{
  "d_model": 160,
  "head_dim": 64,
  "activation": "gelu",
  "norm_place": "pre",
  "bias": "none",
  "optimizer": "adamw",
  "schedule": "cos",
  "seq_len": 1024,
  "z_loss": 0.0001
}
MLP neurons of a small language model. Each row is named by its layer, matrix (up: input weights) and neuron, and shows model dimensions 32-127. Each number is 128 + 32 x the weight over its row's rms, rounded and kept within 0 to 255.
A block is one neuron, or neurons of one layer that tend to fire together. Before each block is what it responds to, as a language model described it from the Wikipedia text at the highest values.

Responds to: Mid-word subword fragments. Short inner pieces of words split into several tokens, like v in ad-v-ice or ov in disc-ov-ers, and word-initial w in w-orld, w-on.
L6.up54 [121 125  64 150 146 111 142 131 124 168 157  99 136 100 141 129 119  93 113 160 114 110 101 103 172  50 156 142 116 150  86 103 117 114 174 151  91 124 157 119 119 197 105 149 141 106 187 181 154  77 155 100 136 159 134 167 118 153 195 155 180 138 107 131  98  54 141  94 171  54 102 147 113 117 147 126  96 136 176  68 106 115 120 189 136 160  48 121 115 108 144 143  84 107 113 152]
L6.up221 [ 92 172  90 141 175 107 119  96 157 142 127 138 145  97 141 142 129 146  81 145 123 178  90 120 132  43 149 174 132 209 120 136  91 142 123 124 138 111 158 176 119 163 146 125 112  86 114 149 150 135 130  75 162 118 203  99  90 132 172 159 163 135  96 100 133  89 181 139 134  80 100 150 118 146 162 117  78 129 106 105 149 125 111 153 155 136 141 109 108  50 136 215  94 131  65 174]
L6.up564 [ 96  89 123 123 125 135 152  68 163 142  98 114 190  57 164 135 128  63 100 152 178 138 133 149  98  91 120 190 186 132 152 165 121 175  89 136 150  95 165 157 124 127 113  91 109  95 117 116 152 139 160  89 156  85 125 150 176 184 139 126 106 139 113 175 138 126 132 131 139  97  92  89  83 139 108 114 120 115 152 135 161 132 109 117 161  80  97 113 131 102 121 133  89 228  79 172]
L6.up587 [104 109  53 182 142 142 124 105 133 133 123 150 108 142 140 158 140 113 100  98 172 139 120 108 147  45 202 146 156 120 153 120 151 146 113  88 163 100 196 166 111 153  84  98 127 123 171 137 144 112 142 139 184 129 145 129  91 168 161 118 127 107 129  98 132  79 146 140 151 102  87 103  89 149  99 162 154 114 183  66 100 102 145 189 143 130  94 178 113 153 162 186 139 100 145 148]

Responds to: Word-internal fragments. Word pieces split mid-word, mostly accented or non-Latin bytes in foreign names (Chinch-ó-n, Sch-ö-nberg, Fj-ø-rvik, CJK characters), plus capitals opening words (Senior, She).
L3.up215 [155 159 135 147  94 100 143  97 163 179 174 168 158 118 138 165 122 143 116 137 112 131 151  89  96  91 140 181 147 184 101 131  99 179  77 111 112  89 167 176 153 102 124 126 131 100 119 146 139 144 148  96 211  95 189 132 153 139 158 189  96 133  92 149 168 109 139 181 152 127 116 144 121  90  81 112 127 187 143 130 143 141 146 106 155 101 140 112 121 126  80  95 216 161  85 130]
L3.up502 [158 151 156 157  84 100 142  94 175 189 173 176 160 102 128 154 126 124 126 154 117 147 147  95 120  84 143 166 125 183  98 114  95 172  97  92 106  85 189 183 175 106 133 110 134 126 120 119 150 126 152 119 216 108 186 130 163 151 172 189  94 156 116 145 180  70 136 175 137  86 128 117 123 108  82 128 132 191 131 117 155 134 145 127 161 104 118 114 121 119  95  93 181 135  83 134]

Responds to: Table cell and list-item starts. The first token of a cell in pipe-delimited stat tables, usually the space before a number (e.g. "| 9.5"), plus dash bullets opening infobox lines and occasional split word pieces (Sch-önberg, doub-les).
L2.up47 [129 165 161 131 128 106 116  93 148 154 148 160 160  97 126 156 158 122  98 154 120 131 140 108 117  87 125 157 125 200  84 125 124 178  70 101 116  84 159 186 134 118 126 132 130  96 124 149 142 125 148  77 209 123 175 145 142 169 126 172 125 122 108 165 173  77 157 168 148 122  97 164 102  92  91 121 143 202 136 133 164 151 139 110 143 109 118 111  89 113  76  72 233 155  71 137]
L2.up106 [156 164 150 147 129  96  96  96 157 151 170 157 150  92 125 130 146 131  83 156 127 148 149 105 133  82 117 147 137 212  89 123 104 148  73 110 114  82 176 182 136 120 113 126 136 104 130 148 117 112 142  80 199 129 168 155 139 177 130 180 125 127  99 166 170  86 167 178 138 122 110 173 110  88  95  98 150 212 150 139 161 148 141  98 139 111 131 109 102  99  96  95 219 161  68 153]
L2.up135 [101 163  97 136 146 150 109 142 183 129 158 161 145  97 160 124 112 145  66 127  32  85 205 172 109 127 134 169  66 154  98  97 138 133 104 101 174  98 128 111  99 131 189 138  80 136 186 157  86  80 120 140 150 126 161 159 169 171 128 145 144 131  92 128 145 150 123 162 142 137 118 139  87  79 169  85 152 162 174 115  94 111 112 124 194 136 133 109 154 102 145 108 148 145  89 159]
L2.up249 [132 197 126 148 103  99 148  88 161 128 139 134 131 119 143 187 154 144 128 154 125 160 122 119 103  62 142 136 135 207  63 151  84 151  75 141 146 102 190 179 145 135 109 127 149 101 136 125 135 141 138  71 168 107 148 171 119 156 161 213 135 123 118 151 138  80 140 168 117 136  96 157 110 110 107 121 129 176 148 144 151 125 129 137 152 122 142 113 111 128  77  63 217 178  92 115]
L2.up442 [138 179 145 153 101  87 112  89 140 161 158 150 165  89 125 166 134 122 111 154 120 127 136  97 120  77 131 155 126 222  83 115 106 155  88 113 112  85 178 181 132 112 117 121 140  93 116 147 147 111 144  89 211 107 172 153 150 165 134 184 136 148  99 154 165  96 145 186 137 108 104 163  97  97 113 133 143 205 150 131 160 156 134 107 156 111 127 101  95  93  96 100 217 169  82 166]
L2.up480 [123 171 136 146 100 104 105 106 135 167 139 147 162  97 129 161 137 162 116 164 140 136 147 124 109  94 126 147 141 193  97 116 110 205 106 121 118  67 166 173 126 116 101 114 135 113 146 156 146 113 162 100 205 119 180 157 139 167 135 176 105 139 123 158 188  85 150 167 137 113 104 151 116  81 112 105 131 183 147 142 157 136 154 115 135  88 107 126 112  87 100  97 241 173  90 152]
L2.up510 [115 157 133 144 128  73 132  96 155 170 168 134 167  98 138 184 140 122 108 148  97 134 129 104 121 105 109 160 133 205  92 120 100 174  72 113 107  76 152 172 130 127 102 130 133 111 118 148 155 134 137  92 205 138 179 144 138 184 148 168 128 124 108 159 167  95 143 159 149 131  94 149 124  96 100  99 135 195 136 136 162 154 144 105 142 101 107 112 105  95  79  86 208 160  67 153]
L2.up538 [153 162 156 131  95  95 130  88 131 153 163 172 155  95 130 156 136 146 108 146  92 143 138  91 133  81 113 157 147 198 101 118 122 167  57 109 142  74 162 202 103 127 116 122 143 101 123 129 141 141 148  91 197 147 171 144 133 180 147 171 140 131 100 160 167  79 138 179 140 121  94 164 100  87  80 108 140 201 157 138 152 171 153 110 147  98 103 113  87 105  98  80 232 165  80 134]

Responds to: Start of names and words. First word or piece of a multi-token name or word, mostly United in the United States and club names, plus openers like de, o, A(ustralian).
L2.up69 [ 99 178 114  99 107 137 136 146 141 133 127 148 110 169 133 184 127  94 105 128  98 108 134 133 101 126 177 110 126 150 131 140 173 160 114 128 124  95 138 159 126 126 119 100 157 128 116 157 157 114 152  28 141 129 198 116  89 141  92 104 170  29  98 100 168  59 156 119 151 179 115 152 118 111 147 138 118 161 120  54 182 107 140 175 150 123 149 180 166 145  92 130 164 113 135 181]
L2.up173 [ 63  84 111 143 171 115 134  63 145 102 124 107 176 115 152 150  88 111 107 154  96 102 139 138  28  97 131 126 124 146 105 152 177 144 112 116 167 108 118 181 102 130  94 128  99 189 162 106 176 123 156  85 139 132 181 142 139 191 120 123 113 135 118 141 121 135 154 123 196 161 127 134  89 152 100 129 166 161 169  89 110  93  64 148 144  63 127 165 180 163 184  76 191 174 108 154]
L2.up222 [106 150 139 156 127 139 183 118 147 160 196 199  92 183  95 157 187 130 108 147  90 192 140 148 123 105 150 113 132 131 130 116 158 131 143 114 151 110 130 129 128 118 113 137 113 151 157 174 128 133 141 151 154 113 203 137 162 167 107 151 132 154 172 130 161 104 112 125  84 169 107 153 131 107 118 149  64 129 116 132 129  69 167 187 148 119  89 138 124 163  75 100 187 163 137 176]
L2.up258 [129 140 149 130  97 130 116 153 123 163 199 208 116 123 127 149 197 133  67 148  96  63 154 124  97 131 132 143 102 134  71 127 143 116 148  90 214  88 138 135 183  98 136  87 135 115 174 183 123 120 133  77 126 134 204  80 158 129 102 106 157 114 194 118 144 130 138 148 166 158  84  98 161 121 139 151 143 147 151  96 153 124 176 120 141 146  90 130 144 169 109  99 179 111 120 200]
L2.up504 [114 169 128  54 131 152 150 126 134 115 169  87 166 173 126 124 145 119 119 160 110 177 120 100 116 127 196 129  93 129  55 156 162 139 130  84  90  72 172 146 124 133 131 143 136 134 120 125 108 105 140  95 125 121 212 154 115  99 129 131 147 110  83 142 149 126 129 171 103 139  98 132 112 111 115 111  68 169 102  51 182  75 112 143 134 160 152 151 192 162 109 133 201 120 101 174]
L2.up572 [ 66 124 193 137 162 104 137 108 165 133 160 157 136 162 150 127 196 132  99 189 146 131 106 109 130 102 139 118 139 129 109  84 183 109 175 186 114 127 116 203 133 125  96 131 107 163 157 160 147 123 166  98 110 129 152 168 108 180 111 173 113  93 118 139 137 165  95 127  93 141 116 162 101  85  69 137  86 121 144 115 125  65  96 103 154 136 134 121 171 139 102  87 192 174 134 134]
L2.up580 [182 146 116 149  93 105  93 138 133 142 151 138 126 117 161 167 147 124 109 156 116 111 177 199  32 124 172 142 161 139 112 118 151 120 160 159 190 147 132 101 191 105  98 115 120 120 148 165 125 173 108 157 115  95 121 122 167 114 143 137 126 118 174 101 120  75 161 123 163 166 143 111 131 171 144 108 142 140 157  74 117 132 124 103 143 112 166 113  93  84  97  96 154 138 154 178]
L2.up592 [103 129 120 129 116  99 154 148 170 136 150 184 157 124 152 153 138 106  94 148  98 126 108 168 105  65 155 124 149 182 107 110 148 178 100 139 153  68 125 162 158 125  92  88 115 174 163 113 171 141 141 111 164 122 178 124 115 165  97 107 130  73 149 121 142 106 123 136  89 133  50 175 102 113 100 141 137 149 123 113 137  82 122 154 166 106 100 187 103 127  74 139 167 152 133 189]

Responds to: Numbers in tables and coordinates. Digit tokens starting a number in tables, scores, coordinates and dates, often after a space or pipe, e.g. W 111–103, 16°23′, March 1.
L3.up93 [152 174 115 167  91 110 159  99 136 162 174 160 151  86 144 150 153 137 114 126  93 132 140  82 105 127 115 179 146 198 113 118 102 192  93 123 142 126 182 176 153  98 118 128 113  92 120 122 132 126 133  63 190 121 189 120 152 167 123 158 109 163 108 156 130  92 148 189 171 150 137 126 118 105 128  93 138 208 135 138 172 164 151 112 145 107 127 111 130 135 116  95 192 163  98 147]
L3.up315 [109 161 157 174 179 137 104 130 177 139 131 209 135  88 129 149 139  87 122 113 127 140 154 127 158  57  97 121 147 161 158 131 125 121 159  98 123  87 145 164 161 134 133 127 141 164 139  92 132 168 118 143 138  88 152 144 171 132 145 169  63  90 119 101 128 158 162 148 103 143  72 195 116 119  92  94 135 119 133 166 151  74 135 112 181 173 140  87 114  79 101 118  82 150 122 117]

Responds to: Mid-word name fragments. Short letter fragments inside words split into pieces, mostly foreign or rare surnames and place names in lists and tables (Suzu-k-i, Khum-al-o, Rohrbau-gh), also oddly split common words (B-u-ilt, he-ar-ing).
L6.up171 [111 128 255 118  99 109 113 146 128 100 133 208 128 137 133 135  98 233 136  93  93 149 143 168  93  95 138 117 123 122 134 153 101 120 169 144 145 178  97 180 142 125  77 125 115 132 147 116 117 170 144 137 151 202 221 153 118 107 131 120  43 115  67 135 134 164 109 115 108 164 161 142  90 150  82 137  95 112 141 156 107 139 102 142 132  58  96 135 117 130  64 136 163 117 105 138]
L6.up299 [103 149 149 171 129  63 111  95 162 161 165 134 160 137 133 181 117 159 133 131 144 123 166  76 116  52  90 150 137 162 111  84 103 193 106 124  66 131 156 190 143 151 108 109 126 117 167 134 154 131 140 103 172 152 185 145 161 168 164 176 171 141  94 160 176  63 157 170 125  95 129 119 109 118  81  80 100 158 136  98 127 132 128 126 130 100  80 125 143 140 108 124 194 137  71 158]
L6.up411 [ 95 103 126 129 125 119 158 118 131 141 174 144 145  92 152 152 139  80 147 106 104 116 110 164 118 136 150 101 181 182 127 132 173  76 107 122  89 112 139 189 201 105 106 148 117 121 121 104 106  99 161 143 122 115 147 127 108 147 149 165  86  76 141  98 115 147 174 152  81 120 139 112  98 164  82 144 143 126 189 144  83 157 122  77 125 153 125 165 103  97  82 113 180 169 104  88]
L6.up629 [156 120 186 125 152 177  98 159 120 174 114 191 113 118 182 110 109 140 161 150  95 109 125 146 197 141 116 109 154 132 109  84 168  83 119 120 129  57 102 139  94 139 158 186 109 115 103 135 123 127  65  94 141 160  95 114 133 125 164 166 139  95 125  59 159 111 160 129 136 148  56 123 146  77 138  92 142 136 115 172 113 136 141  98 159 112  74 111 154 167  94 103 173 144  95  67]

Responds to: Word-internal "ist" piece. The subword "ist" inside longer words, as in consists, district, listed, sister, Christopher, characteristic, administrative; weaker on scattered other fragments.
L3.up137 [146 163 109 144 182  90 144 141  89 128 169 145 126 124 114 168 155  47 151 139 126 121 186 116 104  98 109 132 103 198 117 119 138 151 112 103 101  91 124 140 195 166 140 118 118 184 139  72  79 122 112  94 220 131 154 176 175 158 111 159 171 141 128 134 107  33 183 201 129  73 142 162  97 121  95 142 114 134 131 167 153 150 116 113  79 156 128 118 133  90 110 132 145 125 101 189]
L3.up344 [161 164 171 110 145 100 173 161  98 107  97 163  93 118  85 158 135 101 134  72 146 131 144 130  92 104  82 159 121 198  78 168  97 120 138  96 127  39 128 142 130 147 160 109  83 148 154  45 139 121  78 108 168 109 117 155 148 126 138 122 124 119 110 118 177  36 149 180 147  95 150 186 117 143  96 119 134 125 109 131 145 161 144  86  96 152 138 138 128  81 153 103 168  98  95 135]

Responds to: Mid-word "ist" piece. The word piece "ist" inside longer words, as in District, History, List, Distribution, statistics, artistic, with occasional other mid-word fragments.
L2.up19 [121 190  90 116 141 140 196 161  99 123 123 113 123 144 100 101 162 130  96 122 183 147 173 120  94 101 116 157 139 170 179 144 155 119 108 108  87  99  81 121 177 156 122 102 122 130  91  63 117  87 127 101 141 175 112 161 113  96 164 169 167 140  84 115 152 101 162 158 103  70 109 184 136 129 149 119 155 169 140 149 139 160  52 100 101 106  82 141 127  74 153 120 132 142  55 148]
L2.up81 [119 125 186  85  85 145 127 149 114 115  93 110 102 115  90 134 116 130  88 155 148 141 127  76 146 108 104 162 195 173 112 111 168 140 115 128 130 118 111 117 186 159 149 104 107 134 167 148  85  89  97 150 198 154 203 176 161 169 118 142 179 139 127 115 132  69 190 137 127  34 125 108 170 126 111 165 157 100 144 109 163  83 122 100  93  85 139 115  75 126 133 107 143 134  39 131]
L2.up206 [ 86 186 128 104 189 125 129 173  90 136 155 160 146 101 102 180 152 164 103 173 110 188 159 116 148 100 108 139 174 185 124 124 129 112 105  79 142 106 184 166 132 169 119 116 126 145 144 155 116  72 151 156 181 110 154 172 187 150 156 209 178 171 104 124  96  93 146 150 106  63  94 139 144 132 136 107 108 117 123 110 163 121  90 183  88 133  72 129  69 116 141 174  65 141  53 164]
L2.up253 [161 166 155 123 186 111 119 113 109 135 145 129 115 115 137 141 135 113 101 146 119 117 141  79 132  72  99 120 136 131 131 100 133 158 129  77  99  59 183 134 157 190 129 127  77 108 158 164 116 108  78 186 196 178 172 125 114 154 163 179 118 123  88  94 141 115 101 129 158  47 152 126 172 114  97 136 149 138 127  90 191 103  59 100  98 133 115 131  88 138 126 139  88 146  83 126]
L2.up254 [ 96 169 130  81 191 128 167 138 108 123 135 146 111 111 120 176 155 144  66 134 149 133 143  78 132 116 128 166 187 160 131 137 103  89 112 125  86 111 130 150 156 147 153 146 113 155 126  92 120 123 118 139 197 149 112 137 158 114 166 153 215 132  83 110 135 132 149 194 153  57 172 114 137 156  84 120 130 114  86 161 167 140  63 110  78 108  97 114 108  98 151 104 118 121  58 115]
L2.up256 [137 173 167 118 146 136 153 158  85 152  87 183 116 111 117 172 105 183  91 122 121 169 144 124 107 117  87 135 116 127 135 111 121 127 107 119 133 110 161 141 178 208 114 130  92 163 133 178 123  94 132 170 197 124 194 161 173 136 156 188 149 112  81 165  91 132  99 184  77  53  98 126 100 159 119  97  69 118 111 181 170 195 122 140 130 125 130  90  50 174 154 177 127 115  88 174]
L2.up311 [ 86 118 154 114 151 109 130 146 106 114 114 140 140 129 132 143 116 145  63 118 153 213 159  90 104  95  90 127 129 157 106 106 122 154  82  79 128 108 190 111 191 135 157 140 147  97 136 132 117  88  85 131 138 149 169 137 147 159 129 179 183 150  77  61 105 115 120 120 144  56 145 150 180 140 112 155  79 112 119 142 127 143  47 115 111 111 112 141 131 147 119 117 112 131  60 166]
L2.up600 [137 116 128 102 126  85 117 157 137 100 116 155 208 121 123 160 136 146 157 122 169 113 149  99 125 125  61 176  77 184  94 177  63 188  92 102 123 128 151 132  86 121 131 110 128 111 169 126 145 106 112 134 116 132 126 147 117 121 147  90 169  82 106 152 175 173 100 162  66 168 123 179 115  98 116 107 134 149  90 119 194  66  95 126 149 140  53  81  71  97 109  62 140 209 100 177]

Responds to: Split-word t- fragments. Early sub-word pieces of multi-token words, mostly a lone T or t (trial, Temple, training) or inner pieces like ist, og (District, Together).
L6.up94 [ 96 148 211 137 111  98 108 174 115 130 116 111 137  64 163 134  64 156  78 148 155 140 113 173 138  80 105 174  69 138  82  96  79 141 124 133 127 108  95 127 178 117  71  76 160 127 164  92 148 119 169 127 176 124 152 156 141 156 119 102 133 137  87  97 136  93 149 134  93 151 124 132 107  99 190 124 133 137 117 145 144 170  98 205 168 129 186 152  77 121 149 162 112 106 104 177]
L6.up447 [ 61 137 157 127 153 125  79 175 119 135 106 179 138 107 153 100 123 150 117 137 153 138 117  63 166 130  38 131 141 124 130 105 133 122 132 129 134 178 110 100 107 181 126  66 107 102 177 119 121 105 118 115 119  94 177 158 145 127 121 144  81 113 109 128 168 100 143 156 117 112 123 215  80  88 179 134  98 164  84 163 181  94  85 121 151  79 108  81 102 154 125 140 154 159  99 207]
L6.up499 [ 83  96 142 152 139 138 142 161 141 135 100 146 115 115 129 137 138 221 120 158 200 118 171 123 104 104 123 184 146 157 161 128 108 189 118 128 130 117 158 119 140 182 145 111  95  74 145 150 142 141 133 166 135  76 144 184 177 163 185 132 141 142  79 168 153 100  79 135 116  90 132 118  83  95 116  85  89 114 105 102 105 117 110 121 168 135 143  71 108  77  79 124 105 149 111 139]
L6.up617 [ 96 162 162 117 109 123  89 111 118 132 197 194  96 128 121 113 142 173  89 101 111 128 109 132 164 143 103 165 125 111  90 103 129 105 142  61 100 120 148 102 179 144 118 110 145 122 184 124 113 116 138 134 126 150 177 141 121 162 143 124  79 114  76  94 146 125  83 108 123  75 158 199  76  29 139 132 107 176 145 131 171  80 104 145 154 121 114  97  68 164 123 133 131 141 135 196]

Responds to: Delimiter punctuation in tables/lists. Separator punctuation such as table pipes at row starts, semicolons between numbers in lists, commas after introductory phrases, and colons in ratios.
L2.up149 [116 181 117 128 134 107  81 132 224 143 120 145 160  68 142 177 112 157 129 105 134  84 134 145 137 133 111 183 154 152  79  79 120 116  96 138 135  99 135 103 129 150 104 134 120 170 128 122 158 103 156 111 126 143 209 172 144 177 138 152 102 138 110 131 128 153 137 148 138  90 148 138  80  76 165  98 100 131 137 118 117 153 126  92 180 142 135 126 153  66 114 112 130 148  91 147]
L2.up212 [178 123 112 154 103 133  92 133 210 146 111 159 211  64 181 128 149 154 139 100  79  90 134  95 201 102  86 191 163 155 127 160  89 135  84 126 138 103 151 125 119 162 153 106 103 173 104 107 151 143 160 121 114 132 159 152 183 153 167 222 118 156  97 153 127 145 147 121 120  90 117  98 110  64 138 124 163 155 120 129 139 157 139  90 151 147  97 112 149 104  96  98 146 113  65 184]
L2.up375 [ 88 123 140 148 134 100 204 102 209 149  99 139 183  28 194 175 128 115 118 155 120 123 131  82 129 110 129 136 101 181  97  60 105 138  90 152 117  86 157 167 187 167 119 135 134 193 133  89 144 107 164 126 127 100 148 149 147 135 127 179 118 128 126 145 110 173 172 175  83 114 152  95 142  83 118 103 167 134 117 160 153 126 112 106 159 116 103 131 175  55 114 107 152 181 119 120]
L2.up380 [114 142 118 145 184 135 128 143 255 140  89 175 203  58 156 132 151 118 108 140  76  78 188 146  78  63  86 181 130 180 140 104 109 106 123 119 137 101 175 114 137 165 135 120 111 128 187 115 114 119 111  95 142 107 179 174 152 142 136 185 123 140  83 163 136 129 146 165 126 103 140 114 109 114 134 117 108 143 135 124 120 124 105  94 188 142 125 151 138 114  97 120 115 168  76 159]
L2.up495 [111 172 107 115 124 101 116 124 196 139 135 147 181  88 142 157 123 181 136 124 151  91 144 122 115 121  84 194 117 154  51  93  64 133  74 138 119 117 129 117 134 155 105 121 137 178 142 148 158 146 151 123 141 168 226 180 114 175 145 164  90 170  87 137 123 122 106 124 108  85 134 116  69  88 157 103 138 134 133 107 117 137 116 106 155 157 138 114 122  59  72 128 176 137 100 167]
L2.up532 [184 110 142 151  92 132 116  99 158 118 128 100 181  46 180 110 187 132 154 113  66 111 153 156 131 119 161 170 144 129 113 106 130  83 183  91 108 145 102 118 159 149 123 129 142 136 136  82  98  95 123 118 167 112 121 169 196 203 149 135 130 143 143 171 129 116 114 134 138 125 105  72 116 123 105 120 153 115 144 142 115 137 118 137 154 130  82  96 142 145  68  94  91 133  62 155]
L2.up551 [132 137 143 155  91 116 109 152 255 154 109 175 192  92 158 123 173 145 137 132  81  99 159  86 149  87  70 196 122 149 144 111  89 135 100 130 131 109 183  88 120 179 122 116  66 125 158 113 119 143 150 102 113 131 159 144 174 173 138 195 159 142  92 157 115 135 150 151 111 109 129 123 105  81 130 115 147 149 133 105 133 119 133  81 164 124  86 121 156 118  90  92 135 141  69 189]
L2.up589 [126 114 127 132 172 145  91 122 255 155 134 168 157 104 170 121  84 107  92  87 152 133 151 102 178  61 116 148 117 188 146 116 105 128  69 111 104  74 128 135  95 161 127 133 142 184 149 155 134 149 135 129 146 109 110 183 130 145 148 140 149 122 133 103 130  94 191 190 112  99  88 137 139 102 139 131 112 185 119 148 153 159 121 125 207 134 153  97 154 108 115 121 112 110 121 134]

Responds to: Football club "United". "United" completing English football club names like Sutton United or Rotherham United, plus mid-word fragments like insp-ire, inj-ure, Associ-ate, app-ointment.
L3.up10 [141 155 118 133 153 111 128 139 159 193 163 163 123 172 142 196  63 101  61 126  73  93 140 157 120 100 141 145 158 170 140 107 157 153 137 176  98  75 137 170 182 118  88 117  93 115 171 106 162  99 118 113 151 149 206  72 108 137 103  97 180  92 159 118 115  64 183 168 163 153 127 114 133 148 126 126 129 138 107 119 104  78 107 172 162 135 100 152 150 136 135 120 117 135 134 109]
L3.up245 [105 116  90 141  99 112 180 112 174 120 114  97 191 111 154 165 105  73 106 117 116 146 121 183  65  45 200 156 110 159 104 129 100 188 156 154 191 129 131 127 136 158 120 118 100 133 138 109 184 155 126  73 127 110 184 109 157 126  84 108 152 150 182 124 105 114 130 132 162  84 119  99 119 165  68  90 147 123 126  98 131  79 117 117 153 114 128 105 142 126 128 157 178 120 125 121]